config.yaml
n_layer: 9
d_model: 256
n_head: 8
n_kv_head: 8
head_dim: 32
d_mlp: 832
vocab_size: 5158
activation: "swiglu"
norm: "rmsnorm"
norm_place: "pre"
norm_eps: 1e-05
positions: "rope"
rope_base: 10000.0
rope_fraction: 1.0
qk_norm: true
attn_scale: 0.177
bias: "none"
tie_embeddings: true
parallel_block: false
init: "uniform"
init_std_qkv: 0.0314
init_std_o: 0.0
init_std_up: 0.0314
init_std_down: 0.0
optimizer: "muon_variant"
lr: 0.0168
beta1: 0.9
weight_decay: 0.0098
lr_head: 0.00714
warmup_steps: 0
schedule: "wsd"
decay_fraction: 1.0
decay_shape: "linear"
final_lr_fraction: 0.1
batch_tokens: 32768
seq_len: 768
doc_mask: true
train_tokens: 224400000
steps: 6849
dataset: "wikipedia_en"
MLP neurons of a small language model. Each row is named by its layer, matrix (gate and up: input weights) and neuron, and shows model dimensions 144-239. Each number is 50 + 10 x the weight over its row's rms, rounded and kept within 0 to 99. A neuron's up and down rows have the sign that makes its largest values positive.
After each neuron's rows, "fires in" lists the words (lower case) most often at its 100 highest values on Wikipedia text that the model never trained on.

L6.gate52:40 50 47 61 57 35 38 54 46 53 50 55 36 51 50 61 44 43 42 52 43 61 41 54 37 59 45 59 33 40 57 68 36 54 41 39 23 47 55 60 49 49 35 62 53 64 57 58 49 53 59 39 57 54 43 44 54 51 49 55 66 47 45 44 51 71 41 49 46 55 51 39 40 17 44 39 54 59 60 54 44 36 38 56 57 59 56 40 65 40 38 56 37 53 57 55
L6.up52:48 43 52 50 47 34 61 34 54 48 47 55 59 46 47 51 56 43 57 44 49 50 56 46 58 60 52 55 45 39 44 58 45 51 52 50 37 56 56 59 49 53 36 73 58 53 52 56 46 70 40 53 50 47 72 53 39 63 61 49 33 42 55 38 50 54 48 46 42 44 55 33 46 59 58 45 45 54 40 38 46 37 61 39 42 36 64 49 46 53 43 45 61 43 74 69
fires in: "during", "in", "at", "of"

L2.gate719:48 45 39 55 32 50 36 38 66 38 52 54 30 47 52 60 66 68 62 55 33 49 43 45 70 41 58 39 58 42 42 48 58 70 47 51 55 41 65 43 64 50 39 52 42 51 37 43 57 44 52 57 59 55 53 55 39 25 42 63 48 60 33 58 61 63 71 53 61 65 40 64 59 35 51 66 52 53 62 61 43 41 52 34 48 35 44 51 32 54 40 38 47 41 62 45
L2.up719:47 59 39 65 44 52 48 36 36 56 43 48 61 47 43 67 45 67 58 49 64 45 53 67 33 57 53 39 70 41 41 41 62 62 51 65 58 61 37 31 31 37 35 60 36 61 55 45 59 38 50 53 51 78 48 48 37 42 44 72 55 57 49 51 35 61 53 51 57 44 45 40 45 58 60 43 50 41 73 49 54 61 51 43 38 58 65 62 54 44 40 44 49 45 52 32
fires in: "as", "with", "make", "giving"

L6.gate224:50 40 53 37 53 44 56 56 47 59 62 41 46 48 60 41 59 49 50 50 46 34 56 45 73 69 42 46 46 41 45 39 54 52 44 56 43 56 48 43 37 61 55 59 54 28 69 46 33 51 53 43 52 58 53 46 39 50 55 39 35 50 55 42 47 36 50 56 66 56 55 50 60 52 23 21 58 54 33 51 34 38 39 55 54 59 52 52 53 49 72 72 27 65 60 48
L6.up224:35 49 65 47 45 56 61 63 55 47 61 43 45 45 49 53 47 46 67 59 50 51 60 47 56 57 48 43 40 33 75 59 55 42 55 43 61 44 22 62 54 71 66 42 46 66 63 56 28 59 42 52 52 34 58 62 54 48 56 40 43 59 71 47 48 46 48 53 45 47 35 26 42 45 45 66 41 39 60 40 50 62 44 47 55 52 61 35 61 62 62 53 36 53 53 45
fires in: "on"

L2.gate573:51 39 46 64 45 60 48 47 45 62 64 51 36 51 59 61 62 56 53 41 53 65 56 52 56 35 40 68 39 54 48 58 49 51 75 60 33 69 50 38 60 59 53 56 57 48 52 45 56 50 73 54 49 52 42 50 50 61 57 47 64 62 46 63 38 30 47 38 67 40 45 46 26 48 56 65 52 64 58 33 49 46 61 31 69 47 51 66 54 51 52 59 56 44 59 46
L2.up573:48 34 56 50 47 56 59 51 59 47 70 56 62 46 62 50 62 61 56 43 64 48 26 39 50 49 48 59 59 46 27 52 45 48 54 51 56 55 45 42 44 56 47 51 56 60 63 44 54 50 67 48 45 50 56 50 52 52 39 37 49 60 35 51 65 58 45 42 67 58 48 41 42 39 53 58 54 67 55 32 29 57 56 46 55 54 69 57 52 51 42 55 58 43 61 67
fires in: "under", "with", "orchestra"

L2.gate630:41 55 52 46 27 43 51 29 28 46 40 38 39 42 59 55 50 61 49 55 40 50 44 42 49 61 42 49 57 51 60 42 45 48 48 52 46 62 43 64 36 43 61 51 46 57 44 64 59 42 66 53 38 35 38 36 47 46 35 45 58 43 36 56 48 64 46 66 51 49 56 51 42 26 53 67 49 55 45 61 51 52 45 46 57 22 58 31 75 61 55 53 52 45 62 60
L2.up630:48 54 42 46 38 39 37 40 55 48 58 49 44 37 50 54 42 64 54 71 59 51 40 40 56 49 36 58 38 48 46 53 65 51 40 48 52 36 32 35 44 42 26 60 34 43 58 81 71 42 45 51 51 47 55 60 37 47 38 65 43 55 38 48 56 28 38 49 58 45 58 40 43 37 57 54 65 62 55 56 50 45 54 40 52 21 57 48 70 50 39 54 54 42 55 58
fires in: "with", "cd", "cap", "utc", "disc"

L2.gate289:51 40 45 50 46 51 42 51 46 42 71 45 45 57 58 42 48 64 56 56 43 47 51 42 40 50 74 54 29 54 51 41 39 49 40 50 49 38 65 52 44 50 41 70 45 45 50 45 62 55 50 52 59 70 63 39 38 34 56 62 28 51 64 56 71 52 72 23 66 35 57 37 47 50 61 51 50 62 57 47 41 53 65 53 49 40 56 50 59 66 36 67 60 24 59 26
L2.up289:45 50 51 55 62 68 42 52 36 43 59 53 68 44 45 66 54 52 40 59 48 57 49 35 49 52 60 63 47 55 45 51 38 54 45 52 52 36 63 39 52 52 53 52 59 52 64 43 46 52 49 42 64 54 52 55 46 31 55 56 42 41 49 46 51 59 61 50 85 46 71 44 54 65 54 53 37 64 45 44 38 48 42 41 63 66 47 56 44 61 41 53 42 55 47 56
fires in: "out", "so", "outstanding", "date", "years"

L2.gate549:47 43 63 54 53 58 57 55 09 41 46 59 64 58 54 60 67 49 55 40 52 42 66 56 46 62 53 38 56 54 56 52 63 65 56 50 48 49 57 50 37 36 52 46 31 52 55 65 51 39 46 60 43 46 53 51 39 36 34 54 36 37 49 38 54 58 38 52 40 52 84 59 52 47 37 31 55 59 52 39 39 36 39 52 42 53 41 33 52 49 37 59 62 25 59 49
L2.up549:40 39 54 36 67 56 22 56 56 44 57 43 46 44 55 41 33 46 34 55 52 48 49 40 56 38 46 39 54 43 61 54 54 48 45 53 52 46 56 41 45 50 56 56 61 50 32 58 45 43 52 60 56 64 61 58 61 59 41 57 42 57 67 55 60 56 62 38 49 53 60 59 47 73 47 49 62 52 68 28 48 44 45 34 56 57 61 45 56 51 57 27 52 40 57 62
fires in: "years", "reason", "content"

L2.gate831:52 43 31 34 51 61 48 53 41 38 48 31 63 47 41 50 38 60 47 60 41 56 57 58 46 49 60 43 57 52 50 53 44 41 36 54 57 62 39 46 37 55 43 60 48 46 55 37 51 32 47 37 69 49 59 37 63 51 45 48 35 32 41 61 58 58 54 62 44 43 45 45 57 71 51 50 35 42 35 52 45 58 52 32 36 46 35 57 54 41 43 65 49 59 31 44
L2.up831:44 52 40 40 38 60 50 38 47 56 41 46 55 46 60 52 47 41 75 61 53 49 39 74 37 38 56 37 58 76 59 62 50 48 75 63 39 64 65 49 48 39 66 64 49 52 36 59 73 45 60 50 54 44 57 49 47 61 47 55 59 42 32 64 50 60 31 48 51 54 39 31 82 47 43 53 39 57 48 65 63 36 32 59 49 62 50 62 59 42 56 50 39 33 48 59
fires in: "of", "wrestling", "athletic"

L2.gate247:46 49 59 34 56 42 62 43 51 58 56 43 57 39 49 58 65 55 57 40 47 46 50 63 47 35 51 58 63 56 42 39 48 49 56 38 59 50 55 46 46 41 46 48 44 53 51 71 73 44 44 34 58 65 42 52 56 41 72 39 53 31 35 52 38 81 61 41 64 45 55 51 57 57 40 50 59 64 58 47 27 52 39 29 46 40 59 67 65 38 35 57 44 38 51 64
L2.up247:47 63 55 39 47 49 50 52 58 47 64 39 53 53 40 60 52 39 58 49 54 55 46 58 28 47 53 51 28 19 48 38 45 51 46 78 42 61 59 50 58 30 49 40 54 44 59 63 44 55 59 53 63 45 45 50 54 52 42 41 52 33 32 43 51 59 58 43 45 47 44 50 41 41 44 43 48 44 63 33 42 64 33 42 33 53 44 64 55 51 53 67 54 39 62 63
fires in: "of", "between", "all", "both"

L2.gate810:48 61 56 43 41 40 71 68 57 58 54 56 48 60 33 64 41 67 41 36 44 42 44 54 53 37 62 45 44 70 51 32 54 43 50 59 46 59 56 69 47 58 52 50 39 41 53 57 50 61 58 49 47 30 67 55 53 45 37 43 44 40 54 35 36 47 63 73 52 54 54 86 41 45 54 32 64 62 55 45 46 63 40 41 39 45 40 45 55 54 57 38 46 40 45 48
L2.up810:39 70 47 67 45 49 56 50 58 66 51 60 51 49 41 51 52 59 49 39 41 31 44 47 54 50 45 50 44 46 44 51 49 36 42 64 46 61 60 43 55 35 40 31 45 45 33 43 55 46 50 55 64 58 48 66 46 56 37 45 61 52 51 39 45 32 57 60 48 72 54 62 45 50 37 49 39 42 41 31 50 65 45 45 49 32 35 46 58 56 42 41 53 39 62 51
fires in: "second", "this", "following", "third", "next", "seventh"

L6.gate580:56 45 44 49 60 44 52 53 70 50 44 62 70 48 36 61 53 64 53 53 61 56 50 35 45 43 45 52 59 68 58 55 58 64 60 67 53 53 55 58 44 49 78 36 40 51 34 46 35 38 68 57 31 47 47 49 34 47 55 43 66 34 51 61 50 54 44 47 50 42 45 60 48 43 46 72 59 46 41 38 45 36 52 62 63 21 49 43 57 67 40 49 42 50 44 47
L6.up580:44 50 54 33 57 37 60 52 51 51 32 65 54 42 56 47 44 59 49 52 45 54 52 39 50 45 47 45 59 63 54 40 47 54 50 49 53 39 48 40 35 36 62 53 41 71 32 47 35 70 50 47 41 48 53 57 34 40 41 54 63 33 56 44 61 33 68 54 53 38 50 44 42 57 58 44 46 52 55 39 46 48 38 53 59 48 41 44 40 56 64 64 43 46 50 55
fires in: "is", "are", "was", "been", "be"

L2.gate63:47 34 54 63 52 56 56 45 49 40 63 43 30 31 65 59 45 48 42 64 47 50 47 43 46 64 37 55 47 47 68 60 54 49 50 35 51 53 65 47 54 38 31 61 59 41 42 37 46 47 50 55 33 54 42 46 51 60 58 50 51 60 30 68 46 57 51 40 49 37 52 51 52 42 46 40 58 58 59 32 46 56 37 46 61 44 43 58 47 56 38 66 39 44 46 59
L2.up63:79 35 52 66 56 56 70 39 44 41 61 47 42 31 53 60 41 39 54 54 46 52 60 56 48 70 49 54 45 51 57 71 57 45 65 59 56 49 64 70 43 40 40 61 59 50 48 50 42 53 67 72 47 57 59 51 57 60 45 52 58 36 23 40 38 65 62 33 67 49 49 32 62 52 40 45 49 58 55 38 47 44 50 48 56 51 38 55 46 48 29 60 56 45 52 49
fires in: "an", "a", "aft", "this"

L2.gate99:51 41 56 38 46 60 33 62 56 49 78 41 32 45 47 29 42 45 28 45 51 48 56 60 60 54 37 56 51 65 61 56 57 60 47 59 64 46 46 44 30 26 56 56 39 57 36 57 60 28 54 39 29 32 48 43 40 40 54 63 37 43 53 66 45 61 63 46 55 71 46 38 54 38 52 56 53 62 56 46 40 45 55 42 60 44 41 41 52 37 33 52 65 64 52 61
L2.up99:42 37 55 46 61 67 42 49 67 45 65 52 44 52 61 24 28 38 31 46 60 24 40 45 43 31 28 40 56 46 51 74 52 61 57 59 48 53 51 32 31 51 60 51 43 47 57 51 60 48 46 66 37 44 51 31 48 49 56 48 41 46 64 65 49 49 50 53 58 47 35 45 45 48 60 40 57 37 33 50 64 42 40 41 63 38 45 45 50 52 67 65 58 53 40 51
fires in: "be", "is", "coming", "bef"

L2.gate608:37 37 51 51 46 51 75 58 47 38 64 34 27 48 70 45 47 57 47 65 41 53 47 28 45 47 34 42 39 38 76 44 43 36 29 40 62 54 43 52 63 66 57 42 67 43 46 44 53 38 79 49 66 67 41 61 48 35 46 49 56 58 35 46 46 53 60 37 43 44 45 51 47 53 33 49 71 47 41 55 61 57 43 58 54 54 50 39 52 51 49 52 44 39 37 49
L2.up608:38 47 46 54 58 47 51 51 52 52 57 31 34 49 56 33 38 41 51 52 53 69 37 48 34 54 45 35 52 33 50 42 56 36 48 23 39 39 52 56 55 64 43 31 60 54 37 52 52 35 61 59 78 57 29 48 49 37 73 48 60 62 52 41 44 61 57 34 47 43 44 43 41 57 42 45 60 61 54 44 50 66 50 47 55 42 39 51 57 41 56 55 49 46 33 56
fires in: "york", "francisco", "london", "boston", "angeles", "paris"

L6.gate373:40 46 67 47 60 68 55 57 50 48 42 46 56 47 54 48 55 59 58 53 47 45 59 51 56 46 71 46 49 39 47 50 48 73 67 60 43 57 56 45 40 64 53 44 46 55 46 58 56 53 46 55 49 37 57 71 46 40 35 55 42 66 46 70 56 50 52 43 45 55 54 60 58 55 41 48 57 56 52 65 39 69 40 52 57 31 75 45 63 51 47 50 62 55 56 71
L6.up373:47 47 62 57 44 61 42 53 52 72 59 48 59 60 60 45 66 62 56 53 62 49 31 53 61 34 64 52 44 32 59 48 40 40 45 77 63 33 50 58 40 52 80 62 44 54 34 63 51 64 39 63 58 49 58 41 55 55 46 55 52 54 49 48 35 57 60 56 52 62 31 50 55 41 43 38 57 57 48 64 67 61 57 54 60 45 56 49 58 33 51 48 45 65 45 52
fires in: "the", "s", "her", "his", "their", "its"

L6.gate296:42 58 61 58 44 55 65 73 62 51 64 60 47 40 61 41 59 53 45 62 62 37 50 45 59 51 47 51 48 47 48 55 53 59 57 67 44 47 47 43 35 63 53 42 46 64 68 45 59 51 66 59 46 44 56 55 75 46 57 37 57 49 68 67 37 66 48 58 51 52 48 58 52 49 67 47 47 55 59 35 50 69 52 53 42 54 47 48 51 48 43 42 47 45 40 56
L6.up296:40 42 44 48 45 48 69 67 56 33 47 50 41 46 53 55 60 38 35 41 42 49 41 49 70 40 39 50 57 58 46 55 56 51 37 42 39 65 68 31 39 38 48 49 42 31 51 73 35 63 60 45 51 44 60 26 41 59 60 55 55 66 40 32 59 43 44 47 69 59 39 45 31 44 46 49 47 50 52 29 59 45 56 56 33 46 54 37 36 57 47 62 54 51 34 58
fires in: "it", "also", "she", "song", "they"

L6.gate322:42 62 55 47 46 34 22 58 58 33 53 44 55 46 70 34 56 47 58 56 41 71 45 54 56 30 40 34 44 54 51 49 62 51 44 63 62 46 64 57 50 51 47 55 67 60 34 36 32 39 56 64 64 57 46 37 38 69 53 62 44 64 41 65 57 54 36 64 61 50 58 49 36 67 44 34 47 59 39 61 50 42 49 54 60 43 68 40 67 43 44 51 41 48 58 46
L6.up322:59 64 63 60 59 39 32 54 65 46 64 59 45 58 57 52 49 72 60 48 66 33 44 53 46 48 60 49 45 57 50 61 51 39 40 40 59 65 62 52 51 49 53 53 69 50 35 53 30 48 49 59 67 51 46 41 51 67 38 60 40 66 44 54 56 31 53 59 51 48 32 37 57 69 43 47 58 51 35 41 53 40 41 50 51 48 49 38 68 59 52 45 37 51 53 51
fires in: "of", "performance"

L2.gate306:47 59 48 63 39 62 45 65 56 51 58 49 38 42 53 44 67 44 44 43 42 66 67 51 55 39 60 61 54 44 42 32 53 25 47 43 53 35 60 51 34 44 42 64 46 45 44 58 55 41 58 45 49 53 50 49 60 54 49 45 47 39 46 54 54 41 56 50 52 57 49 47 67 61 62 42 63 52 56 51 54 30 62 32 42 45 52 58 50 52 50 48 57 47 41 39
L2.up306:43 71 49 59 64 55 52 41 47 53 40 32 40 61 50 44 44 44 49 34 56 78 41 58 55 52 69 51 56 33 46 40 55 42 56 50 46 38 77 56 61 61 45 68 60 67 47 61 58 39 51 57 38 48 46 46 53 42 69 44 58 42 46 45 60 49 53 56 63 60 54 58 65 53 45 56 39 63 38 49 56 46 62 52 42 50 39 51 43 68 45 55 46 38 49 57
fires in: "york", "london", "angeles", "houston", "moscow", "paris"

L6.gate744:44 54 43 65 52 44 67 43 50 55 59 62 46 71 59 48 41 52 58 45 53 41 47 58 34 60 60 42 67 25 39 73 66 38 50 59 44 49 46 36 55 30 54 57 42 49 43 46 48 70 50 40 58 49 62 47 66 69 62 51 49 48 39 33 62 41 48 56 56 61 58 51 43 48 40 40 53 57 64 32 47 53 47 42 48 39 45 47 51 42 51 61 42 68 27 45
L6.up744:62 44 43 60 43 61 42 43 60 47 57 58 58 29 34 44 59 50 67 58 37 43 59 39 55 49 46 50 50 47 63 66 53 38 40 50 44 53 46 60 69 61 43 57 43 69 36 52 46 30 53 61 72 36 45 70 47 43 51 55 43 50 54 46 52 49 59 54 61 46 46 53 59 30 52 45 44 43 32 48 55 36 49 44 53 39 53 50 65 41 48 44 56 60 65 28
fires in: "was", "on", "began", "held", "released", "opened"

L6.gate721:49 52 54 46 37 46 43 47 46 57 59 59 47 42 45 40 47 42 51 33 63 46 34 43 45 42 48 73 49 45 41 69 53 38 61 59 56 36 57 60 52 36 49 64 57 53 71 54 34 44 51 47 47 39 57 69 43 58 61 62 58 38 61 57 44 61 45 42 44 42 38 59 31 70 36 54 46 71 46 41 51 54 42 53 40 48 53 51 52 33 38 54 45 52 49 53
L6.up721:50 50 54 46 47 56 51 32 47 45 61 63 59 59 29 50 47 43 43 61 56 42 65 36 58 47 53 39 43 45 60 36 74 60 55 44 61 50 57 50 53 61 47 58 41 54 46 36 48 58 51 43 63 44 58 50 57 48 34 50 58 73 64 27 57 46 51 64 48 51 47 48 52 49 53 41 62 46 43 61 52 47 55 54 45 59 53 42 46 52 47 53 67 52 38 56
fires in: "in", "during", "of"

L2.gate180:51 52 31 41 47 62 54 44 63 49 60 47 47 44 44 45 54 54 55 64 54 27 34 57 49 25 57 72 42 45 49 51 52 44 54 53 41 67 46 49 61 51 58 73 60 37 52 58 41 52 40 44 55 54 52 59 61 52 58 50 48 48 37 45 63 63 63 42 61 44 48 41 63 55 47 34 31 34 57 47 59 39 44 33 52 44 54 36 47 48 62 67 58 43 40 76
L2.up180:58 65 51 52 43 51 48 40 66 49 57 42 54 41 62 66 38 37 50 67 55 36 37 55 53 32 57 44 44 33 55 56 41 27 49 49 38 52 52 63 46 56 60 59 40 42 57 49 56 58 51 42 55 45 50 75 46 52 52 49 51 39 52 33 36 62 38 25 68 52 59 45 51 43 40 55 39 27 57 46 61 40 54 49 63 47 35 34 40 40 49 49 54 57 43 61
fires in: "later", "history", "then", "eventually", "reserve"

L6.gate504:51 41 57 39 58 40 51 52 56 63 45 57 45 43 47 60 44 59 68 46 65 47 44 59 49 42 49 32 40 47 36 75 56 64 46 56 52 56 49 42 58 45 63 64 43 51 56 59 49 58 46 42 61 40 70 34 57 58 43 64 36 42 56 45 51 63 57 54 40 51 47 54 50 40 57 52 44 62 44 52 61 37 58 35 53 46 52 64 68 45 34 65 47 31 34 49
L6.up504:57 29 61 55 52 52 50 48 52 33 58 50 57 50 39 63 39 48 33 54 48 55 62 41 45 43 44 22 56 56 49 62 62 51 41 56 54 40 54 52 53 51 46 42 53 47 52 46 36 52 40 43 52 23 52 32 44 62 45 65 56 32 21 32 55 57 40 52 48 61 72 42 48 58 34 40 70 47 39 60 47 41 54 41 64 60 58 49 56 41 46 55 62 67 41 46
fires in: "is", "are", "of", "former", "also", "currently"

L2.gate485:47 56 66 41 44 44 40 66 43 36 53 48 57 58 55 41 53 28 56 46 54 53 53 43 59 55 66 34 50 60 68 54 52 66 68 51 56 48 56 36 44 54 57 69 42 51 49 59 67 29 29 44 52 36 49 44 51 78 63 48 59 50 44 46 55 39 52 63 44 51 49 33 64 33 52 55 66 61 45 41 62 50 50 53 45 51 59 45 54 39 55 52 56 50 48 51
L2.up485:65 45 59 51 62 47 42 47 70 46 53 70 60 46 45 34 45 47 36 56 58 51 27 49 65 41 55 53 74 58 67 56 59 40 46 48 35 46 50 45 45 45 63 50 45 55 52 50 37 53 40 65 68 38 42 49 52 57 51 59 52 62 52 76 64 49 50 56 28 45 55 56 60 35 44 42 46 44 45 46 37 44 56 56 49 31 71 53 58 49 54 67 60 33 46 38
fires in: "of", "more", "to"

L2.gate554:60 72 58 54 61 51 47 47 55 56 63 39 64 46 26 50 49 49 54 50 43 50 42 54 49 50 47 58 50 52 53 58 39 45 65 44 61 41 50 66 43 56 54 64 40 46 59 51 60 74 30 32 43 51 48 35 44 45 54 59 45 46 64 50 40 37 46 48 56 38 35 63 39 56 49 47 42 58 58 39 58 52 51 50 48 48 50 56 42 70 37 36 35 66 44 68
L2.up554:40 49 61 48 43 62 28 37 57 47 68 65 53 48 42 52 42 57 57 44 64 54 50 61 69 47 60 49 49 62 33 48 49 40 68 37 38 42 46 51 39 55 42 52 42 60 35 57 58 48 54 39 59 54 73 44 63 40 55 57 60 53 46 46 72 39 62 58 53 58 30 45 50 44 62 45 37 71 68 50 48 48 53 50 63 44 46 47 45 52 55 32 45 65 43 53
fires in: "s", "your"

L2.gate561:57 48 42 59 48 54 59 50 52 44 39 62 48 53 43 47 45 44 53 60 39 50 55 44 48 50 45 50 64 62 53 74 61 56 66 46 45 61 55 49 29 47 37 47 54 45 63 57 62 54 53 58 57 57 40 44 63 57 59 41 45 45 37 60 48 31 37 56 29 44 58 41 33 49 51 33 60 44 39 57 50 54 61 35 56 60 48 56 52 35 42 62 60 49 52 55
L2.up561:54 66 40 59 56 58 52 49 56 51 38 56 47 60 48 55 46 38 41 43 46 59 47 42 51 35 62 44 78 47 62 67 44 62 55 37 60 50 42 67 29 45 47 45 41 57 49 54 53 36 54 55 48 60 67 49 51 43 61 42 42 59 44 47 56 39 43 45 35 49 54 34 40 55 58 30 55 47 31 55 38 45 55 61 59 62 52 54 52 54 37 37 47 50 61 54
fires in: "railroad", "rail", "road", "land", "landed", "river"

L2.gate742:47 37 47 58 51 45 51 52 54 53 42 61 60 71 41 56 53 47 50 28 38 66 53 43 41 50 59 50 69 63 49 50 57 67 52 47 44 46 44 48 62 55 47 44 56 30 58 52 65 56 50 54 32 62 52 48 38 42 47 49 50 62 46 67 54 63 43 58 36 51 55 62 62 46 58 59 44 54 50 59 46 40 57 38 52 56 28 38 37 61 50 75 58 45 63 61
L2.up742:45 44 55 42 44 41 50 52 34 34 48 35 44 37 49 66 46 63 58 60 54 48 63 53 23 32 59 48 50 64 58 57 50 46 37 52 40 59 56 64 48 58 62 40 42 44 44 54 60 35 58 66 48 67 48 64 38 64 66 72 43 59 33 55 58 45 62 35 60 47 47 26 51 56 68 46 38 73 57 29 58 60 66 44 48 37 32 49 35 50 56 69 61 36 75 68
fires in: "is", "species", "tolkien"

L2.gate677:41 57 52 49 51 57 44 49 59 33 33 53 59 54 60 56 66 54 46 61 58 52 50 52 54 53 38 50 51 41 47 59 54 50 43 50 53 23 52 45 51 49 44 59 38 52 38 49 39 69 32 54 39 54 45 69 24 44 64 58 66 41 46 44 43 41 68 53 46 34 55 46 50 52 49 42 59 49 47 51 49 46 41 40 68 41 59 41 39 61 59 36 64 38 52 41
L2.up677:65 45 64 44 58 45 42 55 45 66 41 40 67 60 42 57 50 39 50 52 55 45 29 49 57 39 40 55 36 49 62 65 47 48 51 25 48 59 52 40 56 38 60 58 30 48 47 51 56 59 37 36 71 55 52 46 60 49 52 42 37 55 49 49 54 36 52 30 41 41 41 71 61 55 45 32 47 37 51 38 47 66 53 48 40 56 41 51 47 65 64 50 40 46 61 47
fires in: "years", "history", "period", "necessary", "jupiter"

L6.gate819:39 66 55 45 43 49 61 50 51 47 55 41 40 50 55 55 43 52 64 68 46 45 55 49 49 71 60 47 45 37 63 48 41 57 43 49 49 41 50 55 36 50 22 58 35 75 48 67 53 45 40 52 57 53 47 51 44 72 53 45 45 53 54 40 51 52 50 59 43 66 36 34 51 36 49 36 52 42 44 40 47 55 40 64 54 67 61 46 67 38 41 67 53 50 42 38
L6.up819:43 51 46 54 50 70 40 46 65 67 46 42 55 56 50 32 60 34 48 74 56 39 58 62 44 41 62 39 57 34 39 48 44 54 45 63 61 63 34 64 56 56 48 48 30 30 62 47 51 54 67 60 53 60 51 59 62 56 58 41 62 59 48 58 48 40 35 42 34 68 42 42 50 52 57 52 52 61 48 62 56 49 56 49 60 58 49 61 60 63 51 63 60 38 56 58
fires in: "in", "on", "after", "during"

L2.gate321:51 57 56 44 34 61 59 49 34 47 51 57 53 48 55 41 63 47 46 58 42 52 50 44 71 51 46 57 56 46 47 48 71 41 54 42 36 54 53 46 27 70 40 33 54 39 36 50 46 58 59 65 63 62 47 53 66 62 36 33 53 40 52 71 54 50 59 46 68 55 51 28 48 43 47 38 72 60 59 47 42 67 33 43 25 57 45 50 49 58 29 56 48 57 44 52
L2.up321:49 58 51 41 43 49 44 44 37 48 46 48 49 46 48 27 57 53 41 53 24 58 67 39 65 56 55 48 58 49 63 57 58 49 69 46 32 48 49 44 34 40 39 48 53 60 66 52 36 32 59 64 63 44 49 69 60 58 62 55 54 29 62 54 49 47 52 42 64 57 50 45 46 69 41 50 58 37 51 60 47 56 39 34 32 44 49 54 36 77 30 59 59 47 42 38
fires in: "it", "well", "them", "europe", "they", "him"

L2.gate108:37 67 33 56 26 37 48 45 38 45 46 52 37 54 54 58 57 40 52 43 52 53 42 45 47 55 45 42 43 60 67 48 56 42 47 60 42 56 59 53 40 31 54 39 45 53 49 41 55 47 83 55 48 31 54 56 55 35 58 37 58 45 36 43 45 50 56 71 60 50 61 43 40 51 42 52 43 40 39 53 25 38 51 58 56 48 69 49 41 39 57 38 50 65 54 48
L2.up108:45 52 46 49 39 65 47 62 56 77 32 44 55 52 46 55 58 49 64 58 62 49 41 55 50 57 49 41 49 45 33 46 53 45 46 49 74 46 55 39 63 38 60 58 71 61 52 62 70 64 52 47 47 70 29 52 33 61 47 40 49 41 48 51 49 44 67 43 55 47 62 56 50 74 37 63 60 40 44 44 45 39 34 56 69 45 63 51 46 55 57 48 64 57 55 37
fires in: "december", "general", "date", "august", "president", "overall"

L2.gate503:58 38 56 39 47 61 57 68 44 30 57 26 60 56 46 36 58 57 52 39 53 51 37 58 36 41 63 44 59 56 36 69 65 46 47 47 34 71 55 60 46 65 43 56 60 43 54 65 39 44 65 65 49 58 60 55 39 50 38 47 63 48 44 41 58 62 45 43 44 44 59 47 55 57 48 56 54 53 36 50 68 62 40 54 49 44 39 34 36 59 50 77 56 31 62 46
L2.up503:56 70 66 48 65 68 48 70 44 57 41 43 48 37 45 59 65 50 61 56 37 49 44 61 45 63 57 47 40 41 35 47 63 45 52 43 52 51 39 49 57 68 52 49 44 51 48 67 55 44 51 48 58 56 31 34 58 39 53 50 64 49 52 40 52 67 40 59 56 51 56 51 65 46 55 49 29 50 39 47 50 51 34 49 42 52 41 58 37 61 51 35 60 45 54 53
fires in: "an"

L6.gate606:57 57 61 54 44 54 33 54 37 36 64 58 29 52 53 49 44 57 48 52 33 48 42 55 44 48 41 39 37 54 36 56 48 36 61 27 59 58 61 45 51 67 52 59 59 59 48 74 40 60 64 58 34 49 40 47 56 58 58 59 47 37 56 49 58 49 39 46 60 62 47 46 54 42 37 43 46 51 56 59 42 50 36 28 41 46 52 47 40 62 74 41 46 42 58 54
L6.up606:45 66 34 53 45 57 44 55 62 38 39 48 66 59 70 69 44 50 59 63 49 42 55 49 39 60 43 49 41 50 53 60 54 64 47 47 29 39 45 57 51 42 44 43 52 51 59 49 30 43 44 66 66 50 56 50 62 50 61 57 47 52 31 42 56 42 51 56 44 34 41 44 48 53 48 40 51 31 48 59 53 57 49 43 56 39 31 46 48 57 48 60 42 40 66 55
fires in: "an", "for"